Weights of a small GPT-style language model, trained from scratch on English Wikipedia.
Size: 13 layers, width 160, 5 heads of 32, MLP 768 squared ReLU, vocabulary 1342.
Architecture: LayerNorm before each block, tied embeddings.
Training: a variant of Muon for these matrices, 159M tokens, 9699 steps.
MLP neurons of a small language model. Each row is named by its layer, matrix (up: input weights) and neuron, and shows model dimensions 0-159. Each number is 128 + 32 x the weight over its row's rms, rounded and kept within 0 to 255. Numbers have three digits each.
After each neuron's rows, "fires after" lists the tokens most often just before its 100 highest values on Wikipedia text that the model never trained on.

L5.up414:157170119118101094142072161126164201127121188140092177116100112112067103185131148140112154121223113130077107128197131106054100138158173112172155151118158144109133170088177103084131103090166112117139132068058170117123179111129117118182091111080060121171121174122139127165159119138113087146132166142130069104112143142169163083112102167118141103045155122133142131154137150208177157167115152120133134113093147087095126102160114117152104096133132105114097107093137110123159101098115102
fires after: "at", "b", "v", "tr", "B", "V"

L9.up714:152120125129171054132101149128130160213087135181110139114142143095090123128125123161121099131127112133144149108153077131095110176149144140133159147153076144099122123136125158153109151166199176132144160131134094169170128154158067028120135132113157097113135150101056101134079114082178112178126151060146084116142082200094133115124120128153171129127162155122149108087146161106110060079160083139049146124114088119206103092192126154121180140112166139116087146110139139131123182095119103
fires after: "\n", ". ", "m", "\n\n"

L9.up21:132123144147122107108123146075136175076105155181102143128127105110175143145105161119167175113107193152137111130151128166097168134086078104080074132136104148174146156185162129126157145106115113102131088125079152153132100157153119103158084183080111181098114109141131107123113133082121124142168182124178167121119131152091089061096128153044089157167146163130130095164142125158148164110108125162148114137157180122147158126103194083147154085166147092125055103101074086042082088148179177
fires after: "F", "f", "W", "the ", "an", "A"

L5.up532:144117113080092072132175140095149169114104203219162116110111148111095093118135129086067120105179138156106164164160087123109172095126123157089090116160148135120082103113154088099078142065151149164103146156073107099192150151115125154130193153122097121118095130124153115114128084085155136136168115096118114123119136092168145040198114164138183078129152079154099135178135086139127134165152103151133151144118154106128113170097192094194107078091103154107124175096142135097148119119116184
fires after: "V", "Ch", "P", "p", "ch", "v"

L9.up13:180118115125115132163108182164137155112102132108123146133129155097137097132125171083106177105072107163122165116071084125136175174119107141135120142105150124176102193169060121094101087147120182116173127104142085126114103163155122152106161146085124128116153101127137133140125111133096141195073168138133111111097066157109200112114099165139104122028168092149128110078128068138087147116116104106113141166104140106099134093095106172102100143065147143102184200115151119181174174090040126
fires after: "the ", "l", "(", "The ", "is ", "f"

L2.up599:133133203155166140131124052108140092079144129109099147174080138125162147019119130135103167149127149115093099075178125083147153148179124073151143122096157182133087101123103066130136131147126085088198112138126139143086111167117174173072174134153120124175171134130181159092112149111084120155134078079086136138160109169185157144114140056074095142103149090103110117144077093122111138166151135159159163100112139108148189163118160112198128101126174124130128138152097099103117128109107124
fires after: "A", "B", "Sw", "Joh", "O", "R"

L2.up360:185147186139144139162167087048163170080081161123097178139144122109143117141135058161105120112158136174131079091152087156122189152168128138131165153066151112153119127068155107092036148120109085084123184103106142092142046116085157115146132124132158146178140149112103148129153115125149132131153137088119087110093132182144169190110130145115137091112093113128105149139044116140094137156143122116108179127145100192127174069115139118153075106122204137145124154146102133119148107170166102
fires after: "A", "Mar", "b", "St", "G", "R"

L5.up470:117152152118141098060128124080110137132144094108129168137120155107164108207140146115142165125156183097214102149099111124099167112119117113158100132128095151093142156095142182127037128184126147100104146096116115122085131104108132099104090122114126081142097132125116134095115136098161137080186098117107178130139079158137118145047129155110152186140152126129108149086158179123136112161155128182053100072142102156174106119155133173080150174205162178171137048115119146158205115134130122
fires after: "tr", "t", "ans", "s", "c", "in"

L6.up8:147138137085117131151096094174140037115136185101156085143113100134140127164120088142135120141135158177102108113068084136138172163077081136097164153144081111112164105051109160160184153165102147150133121134072151107126106100065129141128123111190128089128132170137144161163097117140177030154173126160136106190178199188138097145109113118152126143140130088150189137126145135122116126100125139125174127076147105073129156110111090191125120064081160088123119096141075174158116150139121115
fires after: "M", "Ge", "B", "em", "T", "rit"

L9.up304:104205148109122168192117093080092169080115129093132101085064174124174152105149113152177118124111120089141109124102163188160100131169158137081099098107168128117116060164150094135118141144100122110099086134111122121191111057125075177038190096086141137165115105057100120126119140125155141135156162097146163199107166104128144104166155107178143124136133139110109153129080072167155143069090149151107130123142149163119139128151111150133071104121128104110156156165127129190138167097150185
fires after: "P", "L", "S", "O", "l", "ant"

L2.up256:060172105174095136122152197161134125073151166120134182127174099121186136148134094147187155154118127061097110178164160121146108154107136125108158125171108113117146138155154111110127116121104181117130082119125110138098165155148085113088167103109073146116082101147086106123153165144144173099195148072099164112080096140155121128117088146100163150188096172126119071084127118174180137138121098122158077126137091086120103089107161140100145099174074148163157062133129075098137130138221076
fires after: "s", "f", "S", "N", "T", "Th"

L8.up692:152165131133166189163162143114105150071111130105149110112160095116142089133132117180128150145143166140102132104097124116090122155113118122115139103139116091141178130117165103081112059114050129074152134131132107174154067169129133102130115105161204209092102050134128164164088074193146099123102159106118077091122145163135145146046146134111164082092201186121119179088142150135138159143123152124146132187103129136140145115099092117155118171217127134131156101164093123127070115120165086
fires after: "F", "f", "In", "al", "m", "g"

L8.up384:129201153137093125099087124152134087146085146120176145143166149131114107137127106161092153108172128154109148113103108067138147176158112121124109131176191166140165125119086177102164136122113149090108111150098119076100086153157159148097124210115139057084123086062147108152153103096047049172170112152161161058191106135097103141120097178101139106101139119159147115110109111144068138160118166075122103161105190060136121181103133164175132152105128130130149157097132093095142149135171155
fires after: "h", "t", "d", "ed ", "b", "m"

L8.up614:089151094124144159181087158111087126131120158138119131169088066101150153116167122120149158102119107135100185175113125147116186179121104109105088202136133151098117119154112168189149131162139143059143144074104160184122111154117073120165199120158142131161114082143074130162125119106193110130117131142124147211190071168096160084079133119134106156157123094115125146078171063098140106110069155122091138139112101156082122095134171133117084115083184114142135193161127150157181114094140147
fires after: "L", "l", "al", "Gr", "th"

L2.up553:092137137185106108164057161099117169113125119077084139160143117117120172142147130143136147113089183136103110075150192221144158117115114106162099080121172145152070175176096089083097127097184136152146089068109150132165163139108048131105171180129101094124154083111116103114130112162131164114120119102161135151130131135099140029147127107156170131139142103121106204182155109108080146107070134130101094115143111093114141155118090162121095155136143121149164184158133097096207133134124093
fires after: "T", "Gr", "R", "the ", "and ", "The "

L2.up367:110122140136154124113124124122141119111128151101130097149094095174133212146166121147096164120129158118164130135167134158131136159176136095164119131089189088107091162133123139158113159102153089139146205087182118076145146076123111130145067066166092106118112106112153131085127133150052089188085139107143146148069152124119175126153110102123106124156132100068105178117126157125107104103114120174176089164150157123181142088183189064159098132070128140108132210101129139157061091132060079
fires after: "b", "B", "char", "ab", "ic"

L2.up343:154118126177115142060178115156118129118081166132178091143057058097116134059132066097122106136148062140149111146127115145180125135156101096143166128190130118110137085052163098125170090153093109075152123158170166119095133113132168097077136070164159107134149154137087146088178150116175139118120140166128202114142113182156086119047126147199151140114131111126188179131139138140132121163173105134085164107136191111113108160180113120117120145131147126100155107163088127123150152117075148
fires after: ", ", "M", "S", ".", "bec", "A"

L8.up283:113141155127085098151189142140110119099129110102112129164154167065170132070066127108087161105138203134116130204146143150116153152138059110085115102130150114139107177119129116169110094170130119079177140091122117066101103128143148091067195107151117164131125138068101097147109119126143083181136096187151142099135094185149097140061126097138134099149105102128097148218115157138156177136135090105137135144133185141154090101127210138119107115102086172147143175106106155095107107185085111
fires after: "G", "di", "g", "com", "c", "f"

L9.up618:082131137118192127113092142108140110127126137173141136118204103142130134151121155137166097107219148108158147157170129108157092097143144077090115119153128127135159096156134121087098123129121101084154137198108140098148129099111176135114122169159122198115121105168111028098126163154135170085145144093132084093077084148089141095105139156192161073175128145179212115109080133082119104111157166119130137126090090105124087136110154072081182128126120084078158106124175122141166172189146151
fires after: "m", "|", "-", "cl", "D", "us"

L6.up461:100154189071126101190105153121159113096175123115092109099169122095136174172120227111133135129146135160134127134113120123211135160125147097155182084138125138195129101166078135114132141146135122172103156093116147135103081159140089120121128129135133136151102160149108125133112158091115148171172125115114157148098122124099214099050118098110101125068164075155119098133142112125142121073121164194118183098090068100082157141103140140122062083065125082177116145131082123173148143073105101
fires after: "L", "l", "J", "R", "al", "es"

L2.up228:074202124171085212179123122126152133110141109116146119171158162159074203102117089094134145156104158104104160115113163143121138097155107115148088133171146155119137145157105146130153103077047106162122167069112110188135168131079165139082133121127092123139112118133108108125125076154134094128140135131179134168055117135157111110044112113153145137102131153092181126186116133111139065088124089122093132121152192125170168164079132108149123161188079104119111132094130115095185164137146197
fires after: "R", "O", "T", "S", "K"

L6.up55:121130127102109080109116167107104155154082116157179135145106116106070074097117158143139146130163159143146158177141132122022153153150139138085138185140158117101151114129206146136104130192091135112150136162096086160145121107131083122089082085080166122090108053137141162136085100089134117136104072193160155120155118125116121153130136145108163112130141111094180113156038138135108148143133115102113102153097172112122102097095177190063178116151118139118097062172115168181053127108150124
fires after: "m", "er", "f", "F", "op"

L6.up144:036100140114108155153126174101131080090095161153167090165155177082168104131098126149175143101147118187077133143111099117143126152131076098125165175139098085093038138126096139070175127066132153141133142186032140157171090107088099112154129093082191134115138137095142145147117109110130120077136144168116160142102105196104164128158102133168157140100151171096103149159111138166089118067148101125191090140159210132155158123146139158125187133113146137107123121131132097141134095134121144
fires after: "V", "F", "an", "Fl", "v"

L2.up394:051098073183160132130184119115141210136125135107130102128106095095180189181096113165127136134130148130126104129186119149147070167103092094106115109182125158133152135096084153112101084103130181077149131074071153098134137176104117124100121121108126126153152123183106140094203110106178155106049162055146134146144104127133168109112130133133146108120138146150140168124208125102104127166158168142203132125133089140079060108138107105133112134153124124125064151167122138150075146094185104
fires after: "st", "par", "St"

L7.up624:118146086104067153162091169157117133067045138179157150133165129093136065112118163140121141111141122135108108157151160067150176165149101143049130137135097155133084139150158161059143152145098164086098104156152122155137096184134179112163162133090107125088110066105112108123200107149160115068144136094121126174133120115089121091089088135114142158166115126152128158150107114112143174144204112127100105176154165128122144048076136123120177126179113164095166093155140143068119094101176166
fires after: "f", "F", "m", "in ", "to "

L2.up205:143171158132168091125097144200129108187128118225135107186082153089066130165164086110085144179121176115172102116132161104126109149133105103110090204107103151181181090097148167165105096121202122139131105074149148135100149074088157137143097130107113125093141085117135119134065121134166120098135086085123161087124095159134116152112097128120161116134143114106191067150096168175168104174159116168099136160111058114136118088077127110094132138176123141146130141089174182121118106150114114
fires after: "c", "on", "ans", "W", "C", "reg"

L7.up687:165099164122133109136110138158138119110118159106113106084083211152172099167130105114129143127116123121117151153104114082145154140178150142083148147166119150084119139076125128152096139094141138134173114148128160086077087104125109100116168109154130137119153119138086137108151186080188135122128129150108127159099154163118139113184181122113140186090131150104180064160106210070123138133155140178160118129105123063101184147105103071111140064110186098131113062113099194137208062171078082
fires after: "B", "ed", "up", "sup", "M", "the "

L6.up670:185188099130160137089192104142108113158120142170173108111158192179088139167129163137150106143095147181113160149115140108174101129061179102086087116166199120083153125117137115118086112110114084090155094192111145119143120123153154157209127149086207127146087099169119156102108147146126097105089132103153140110121138105113095076126146109143168119131123085069106145159104104109111148050143121070175155082214080143110138101138146155119128108154172163112152108100148106081160138134084101
fires after: "s", "es", "ers", "ies"

L2.up564:135192132140143213137105090105166152161147123129122103110096094126126173084096169125128141114129153082078111132120063161070130156146140071147135147111191129102143151135145110120125157191130079113178156205100143131136107144099082132103123085004151146095155091110136119099086155098158120142163162148131173121122170176140141126109126081106169109058143114108105114128096141163147117140176145171102181103132126116110161047144124102084154131167206133099097138111113136162100133099161078
fires after: "b", "B", "L", "G", "ad", "ag"

L7.up137:184132149171126158134095163131125144085178123118148118120085161115159109129145125124174146147088116112209146175160158077102128143125076073094168157153088130109080105183147050109144131129115140134161177130084100115120174206131131118120163094131156142080098141068124162136105086136049140103115127114142127168167109110163110057099165171111143161127155182183151081138151105115072083150113141092160117145116145138121145066134145106111123115138105062155114038187113166180130109111121147
fires after: "f", "F", "g", "-", "d"

L7.up483:146157100161192126145169084117143161072147137112105146126136060077126073159139095136100146157117141141153093172111110117103137201136123097119098126163108160185156144101115132105097098181127090115129121125104161157122153137136126116175121122161226188108090161119157185159115079119183133122107173141113090205108133113116145109135118124126122169080127121156143114128044142182132080150154126102149106147052119130092110089077111109083163074134144127109124107108119176159070085137205186
fires after: "f", "F", "Dem", "W", "P", "en"

L8.up641:077183105063147130086148134160116099174090119172137074142177160112203114102070190171119126064160120086108130177155134142137126105132113159077124060169097096137104085124110161114145117127132113166145121079149111133102040133095109130119173115149149139125139154151171122087135133174125175073111123162162094126128095151144156116137138117156162179101110070104152106105148155131078120128120116077137098139169114120078169137121211144112125149107140197148094137076158144048121167185110138
fires after: "c", "C", "me", "comp", "pl", "p"

L2.up79:139135178123143112117127125074162147108152155174159159143144137104126125133168136126139128073110139131070125101078117139127140164187083164149178153154110129132166127140120105113127095138127084081164184078128142109122113209130165136100162078055095125185092147150171125073136121098154160122178120169141165122058058153149100084057129103114162103095106091088179162114091152162095124132137105151056199093098103148144165178098136130162117140156181124130063159089100100102093147097159134
fires after: "G", "A", "Se", "F", "B"

L7.up382:132153122071089180117080125123173121120148129158071159131125137120131137103120183115172134089183156191111167194147156146102121168071130109102104132148089178120161144148095081117083136115150133114140142072143133169125056184104104125110056142137126081138129143115120169162134112123135087142153131112151170185108096122102122081103117066107084144097098145109135079114090089087114128103112083133162146168077189131128109185200144095176131075156144161085097115132124112142172119094197199
fires after: "b", "B", "l", "L", "W", "was "

L5.up598:107162123127150137134152131139110063164126119112139147048210090163106180108090112101117176099127111126153071173135132149113086182125135132167081094112160192167160121106119137135119121124077100107155111110113112082153119140127098160117179128083124157135112086129138142105129066128156112139137147133139130076131167114067180069223117177143153117083122152172100141197117109096036147167148127170098179182120145131142142117128091156082103066139100116098138145117207091099108104139133122
fires after: "L", "l", "P", "En", "p"

L5.up472:117140175193125102132162140101119202127089102114098164115109116107144118148102096122113175098166183120151089161136138177124116147186146108118116138148149136061091090129147076081112135093138087127089112127097100083120151143090154132130184162137144131180119165104102110155158113069218135099131112126137202058114099120184069089154099110170170127118107106117070145147156101156151106131133089153191142113142117181123093134092121110132120053119083192078176171173166135171098115112118148
fires after: "G", "P", "V", "g", "Ch"

L9.up438:157174156056116103131140091088124100060097168126172128154139056046118116082168074129165119115118112126168110145149141115118153126176112131081109165166130165163114112122137106110135146156120130046142137090137087175147104110141091149078129136133118107098119172126136158120136102151134141070117144125156127114145169130152110091178123136165125102077115130098117198121141143156138136115109096116184156141141194100144166192150097084164116118124157000126113123127164121197106074168114104
fires after: "P", "A", "M", "| ", "F", "V"

L8.up151:078120128111070171192117091178122201111150113103102093151132167125118092150135128150172137155110092154185099132132148188138148208131131095091126159164124114095059132089174172094150113099155175127118182161120132141093088169127107142125134124125128104140115163103108099110149095161125108143125111088046082142122125204089100117168110128072113144112126122135137202103124039112131126115134119106081189086142048119106157155143104111138129156090154174194085119135103180102099157140133146
fires after: "de", "li", "et", "ef", "wi"

L2.up140:117093103121133091144141150142113126190104178138180143124081119150149090168123127188086136142122139094142135182177082133149131176162150089074073156135100098145129042115202153139076106129083121179140166127153106159101146175076158128088127042122136075137103133142146080121092129142089147087147151085080169127147098139093102119082084114192138106148136148107188125150195138103138197071137141089134138134141137137108153161101159145172138155145126059137123083105146139128190126101127167
fires after: "R", "Ch", "V", "N", "W", "v"

L7.up672:099094072113121111154148150102117200180121113171195079154171174115135141124144176090164108183112123156164136150130163129126086133118108126125151130172105152144121158093162086127058144094143119085104170084119108052182116172102120144124185120130164170121151168162067143099188138202120112119126148078093182184113138069045129104125124166094135135159156165114120129120125128128181152119103145131116082132118107114119152177083157136096119071088156145114156093092135145148082144157197129
fires after: "st", "h", "sh", "qu", "St", "sc"

L8.up61:136139147103137142079087102111187108097079141146122152123134094142148071132139116158058193114112134100109173074135171166137142127124136099166124128109176122107120049120152141154103131201069099094107161166133112159104149175128094157132109179105130162079110221086095182130101120135167126141108104155153157103159189184124149170122165198141087153118151099111134167119114106098122161081095075169104144103109114073108140155170123089128046096140195130122173094134151128112143093140132102
fires after: "| ", "A", "R", "D", "M"

L5.up166:151106141126078091114077083128148111191122178126209152124121114133168139129099129222126139103131181130093208109085160163124168111158150076102158128150108100127082153171120103089134192131163110131150152197109181137157173145125142152081113115090114114112133113197094107164076131096099148148125127121075098140137118057186175109151089163078186092121146079119112150081096092075133171137172060097126115144131131109139122126102152110153127111143123082104092139101166175116131108144160141
fires after: "V", "n", "N", "id", "af", "D"

L5.up469:167162110087152176164080105121123131096128153113137156131115148111136094140149071119148084100082152149071132156150173163115137117156118154113152087169121088102116087101131156110146133168094061138178170073112161123136153135098123162118149143043123085094151171141177120100116128090055089152153089140096156095092175165174131107118119132161150142141129099105087104141135057103079120125093141142094186135107087146154119139132155129190070146154042200147106163158211124124112162152125174
fires after: "P", "G", "Te", "Se", "as"

L6.up249:147157089161102111049088170117117157140090128120178134069099123090173101121118074110139197109138094096097118095107107113124125131088161093086150133097139091103191137118130123165066126131174145141108091174112114167093144085124119159141162173190067149126095117169118092102159120121148144124084156130151100228121193149131159173140184146130128153125124120118095115160124130121145113103198126155139182143137098101142083163150133128140157171051156144145199146182166150142105073164125083
fires after: "of ", ", ", "\n\n", "the ", "as ", "between "

L6.up379:161125163138104114113102121157072188135127160150195134092115189132153078116116137153079174139149140039165151114183142132120163124112100110095166090184092170136142093143105126102137060137050164085162190115124103110149115141121140110167110161111150122093141097106116090086168095094142073171078107174135154152084129164117169149142164151132093116147131114063159116125098088145132144122101179161128138102140130071168156099118137122118125136079122075097131156122069105134185183184196158
fires after: "h", "d", "D", "H", "s", "f"

L5.up241:115129090111213114184177125096150162081089154211130105158106064144106074197156137127152183200114093122195119119128117128139083143093114070107098138137129112158080135128115062131112115113124158063123141137107149150123108116099123145104187128149146113143112123162117125129159136106129121088118140158072138157177098124117138156187174101137070117077119162119123152106088141167071158099096131103058057148157175178191110134118142173136129155169136102074133164095158111096115138132155147
fires after: "F", "f", "ev", "v"

L7.up510:115176124143178061120134113122132090137137159141131121090120163138200096087166089164128136128145144154106106075158138104182096109094162099129133170187139085058079173166121077104151150118129109163122152198158073162174102117126128153097077062141161058148120179125093139131141170171160122152152127148110186135122143182163121103094095118149174136150135123058120148094126141127107104034077100143128077133122138136107129112102204079185138145099126086152109159144122096159139088123141117
fires after: "F", "V", "N", "B", "H"

L2.up687:069102175115129127129136048121127095189100135154131159170093089138160178132161156146146157129160157123101146179105166154090158108097121120113116192160133077107122081083116099156143124141177107156188110093076096114193159152087141062131108121072136165147149100136132126100132111124110192107115039098150084116154116167118144154152157147186065109094092149167104124067145141144160148120170157166150119066095124142139115164146148097065091175124119118124092095138152143111174073117104174
fires after: "St", "st", "e", "c", "serv"

L9.up155:073148148099067152079122184106129103088149142143090143127152131087126202148079119151159115110157089113144128098103155151143116158057197152146088140156147153102116120088106165076174103149072213101149084159095136175139103152100146167134085143187090090082120078153155132104152104114126133121159103073107094108109124154148136137168172097108105153120113118112085176087154143109162115094122103169148105123111117158162107024106141187150120125106112187151117145168061155095127097169125137
fires after: "to ", "ex", "re", "h", "er"

L5.up91:097118103142136178166104126146172148112154153109148137088110106130124078102121160103091121133104110095112142184143139144134141164135126158100112162123093133093138150135203148075095126124130115094117169044053099152128152148116156140090168157149121090135117105125108097093173172129198130136114161116126170146092077177177111085081115129076147182167063114078137141147130111137093180071108111072133097147150097146127163179101101155096160177139208169153156120103125152093182168178163052
fires after: "T", "Sp", "a ", "s", "t", "m"

L6.up272:124162116146077059101107131118144150207158158136091108057109126114128151167112117069145155115155178084144190110123141150159110130118123062139138170255082073110107171143140104130109121142116152103147124114142169140076093125142130099148136151145141056114140123109125135107101099161143149170135120080049145147149133129124147116041117201140117134157131126120111135123058107092134179135175149123100112086080119135135144089136196132125113158163074099172163093145095177129111092126140140
fires after: "d", "D", "to ", "Gr", "Sh"

L6.up721:153082157101122126107150079177167120154162098135141155138088161121214120160101136145093129193126158111149087180109146108149130140128096138078065094207105128147117136097170161172142096163055104155180122121136108191110103137086112135068105066109146093100110165193087117125128131121159112153130095104123149145120125118106164159124195125157162163120092117036102119139155171153104090160150134140128170100126128096103103153128157077114097201165130058165129089131126123112160153175093107
fires after: "c", "C", "| ", "s", ". ", "\n\n"

L6.up683:146057084166117142119108171079194112084116153210133152133126139135093160155123191114145150120093107158216054137101182160162103172156144101122104145120239149124095122094104074084123063101158136114097117117114099125107125108133162095157132116150151124141086108154134146123152110114145121055107141131140123120138157122035141098120163135116109166141158104118150121112097163215158102123120146133128090140078165143120147158093083145081127068154107151131148124190115134148138083161123154
fires after: "f", "F", "t", "es", "rele"

L2.up445:135095129140127089120136116112197105099194139072145128174144089169171121131076242097145179143145143122149180162153163137156128126170106068147137096164150100068103108132135133086123141106109102118121171093129116111113114158155169166081143085107127098099081097107130164081126150215124159198124096102125152119132099146111141052130105149156056182083106106108123134135147155135146107101078157155079119109135117125138194082124183115149142094131110089161073128155147169114120086144163145
fires after: "D", "B", "R", "d", "H"

L5.up307:113182182106139196102169102139097092147120112144100156106142118122152132120161048105149154111166126120096114133108131170082090158152119126132138088204158158085194123128132095130086139186175121143128097139159108145110128137109092118154148159057077205130137160122098096085134153165141095109170100124148128105120180115145140080118066069143090127102134063125149227166033098130118139134109113178126156112139141128122136155147099090165119115121129074177152130109085097165184111155099120
fires after: "A", "P", "Sw", "G", "L"

L5.up135:123137138143105110083166179133106115113106115137090123127148108178124111105118120128175184139107167128110184133082120107079163142114115099106132073173137135129135180101066126139161127152167087133135169130128131143040105233131131134129088135139130068116120128114175064164155095068116081127136110130171058129119138082116109078195127121114119149146203151143111127109119149122073143127143079206127155123078094104127081159166130111199097157100116119172207181133108128148132135107173160
fires after: "h", "b", "w", "nor"

L5.up511:182077087132122082149063164138110127108135139189148112105175125070238063189128157114176202107132150137091148197086106155142150168164104138082136147123064139137148096155136125127098117140051088067161116170137110073134101129108086165176143120124195092118109135087144111069100125115105159123170149148093130181113116131123149095169116162122122126172160140092126096162146115156116152160105152126117076132127148117144163088140187090104092106138162138129190107145118132144132098127117148
fires after: "the ", "f", "F", "ex", "d", "D"

L7.up112:158134177115146157048151074118152143146148117124161113156175117159189166102156147122136145143066115134130180167123114178173112123140137118079099142175100095089136109115102206125104110123103172084123119141116155125170127104116190123181149111207123181140090088161139007139197152085177168141095083102169106155125091120152185105104153080144107097096099096120158167162063164129137142104127135159096127073112117164110093137098139149100104131150153144087126111139118128105158158108132144
fires after: "s", "m", "p", "-", "em", "–"

L5.up567:100150141138132164109163158128070088084132116096110125140144136231163152142116174098134184107059134172148116108157169173128149182108165140161140138101133123122148091087093110162156135151113145114139160119133053069088128145135122156162123179097150149039089090121115139130126119099128110160086093158095091105068165107104110096126129106177111169067137166031115159153112143147118142152163114178146126126181171111070166119124166053174149098145130123087146154101100107130145094129150165
fires after: "L", "O", "B", "b", "l", "f"

L7.up362:144114143109217107141113118121060109141100138182167077132122107109199109090105148139136135098140125110134161086136154152157118177075171125146060171124154179077108126129076081086109185111071106146147119073125166107096099159138140157104172131103173096152114215156107133136114097204133135104136161129126152096192175158127116094114142123130094082129135136068132163129191164086102147090108120158114120130085148093127177097117169153134149135135122084087126109168102113129147055063104114
fires after: "R", "N", "F", "W", "L", "K"

L2.up132:127202153101122137116100188177159111089084138148122104114062105141118135080094153181153180111124106123065121181175119154132065120159109079086073115137101170114107102124122125132168161111093054222098123075194144137137100142149154158098176149099157139148112120067081139217155136164079159137139112107166086087127174093182105165141114106109118110112126145144118158111134133159126141079124100172127181128125109163060140101164139148097118142119140133132140095123132167105108113115119190
fires after: "C", "c", "P", "Qu", "N", "b"

L2.up272:138082087096136130111119125072134185131152142148125071143144094155158135125138142119195107162158136128139110120123146160133150162121130089139132144140117138182116088147133116160131111153094111134142185093110156077216107123107135132168067163133163138126107109021117209077143077170129128118137101102126158154159125194083145098162119141112108096113141144086066141083121164092188155143147123070184124104132129068114188045124163139077102070146108133121113164149157153070113130131074118
fires after: "D", "d", "| ", ": "

L7.up408:126149124086097139121108142112115161102142132066137131104131140082123101101096151142152163156096022109154208159115179153198179163127150175111103115156193121104153096095113121088085072113094170109133112118132094159218157140154092112143086126166113131124126119123121116132132090098067110142110112032164073121079145155165108146146131144159135141149125127160170110137170103089200205121111115094099117121147115165194091133136149109106145147178094149134117070144096158079111145132133147
fires after: "to ", "can ", "er", "t "

L2.up511:121103115169097121136123099136140113147150155119154128103105134137127166187185112135154192152123116100097155142166190172131158158137154098099078165100121134128175177114115055136054149106137111157139123131103125089090115095121145150150126101059139089190138140101139116140110148063154065195176057102168124151123150139111147095062191142113124057099128148084138142133080157124124107139137133067113174130127193138113159089095151113177130137152135040121165142089134097180116081114124183
fires after: "D", "r", "v", "B", "V"

L6.up388:062164084123107101118142131182113142178103133128083132105128126033116123154108136137143142125123126090188139077149115121129098168132100152116087144105126086159083153061120058099155141070179112102084070111150111166121156129128140122090125121116096130074108215102098162143144115127085142096105150124157125112169161174153133130149161164095133138137086137142143183132081123150122135104138178122082095133116143139111114168216159154064199063148160185145155161132170071105098146120143084
fires after: "| ", "\n", "\n\n"

L5.up88:120137092127185155160119118084115227115187100169156135110087150120141186137128090112114144131152155168103121088194105142113132145107075059117124127118209116070167064113183206118187093131071156148159124151055104117145088137104164125071131111098119151072164135130125114141125103124115182138121096145109143153161186091149165164100129126175150107078167122097143152123138113134106132082124101135158140127137135175061161119158127126137094122046107117128097109171089112138135089103148111
fires after: "H", "S", "L", "le", "D", "St"

L6.up639:098177106086136116109151186131113137148152120035083135090168119118131143136081128107131167101133104097172090079166131104137145131081116131118151149148138108153131155114218102099119135180121125133119072128102118163094070097150169099177145131140056103128096144068122115099134149095155118096124145076112125116138152155173195117152206096163118134116160096074154116143106161139167115157181115086106169180162126142190155167116111117091139121129174143187179124112098117068046173130118092
fires after: "\n\n", "|", "=="

L2.up630:171114095119116126150107131053070109189181133199087079127140107145123131170166122137169134156146078123117124129074106179126098105073127089144058149149142141112128128130137097147158131112097156161176136154135146137130167103068138126157105121115117183132110122109152131095161077105114167107114105150117094096185129107125089151113127114148160146102117118099131145111119121143149134111143116133204064112091080096229166149167138182110108133081162082120094128203199177057135068113168140
fires after: "S", "st", "R", "Ch", "St", "s"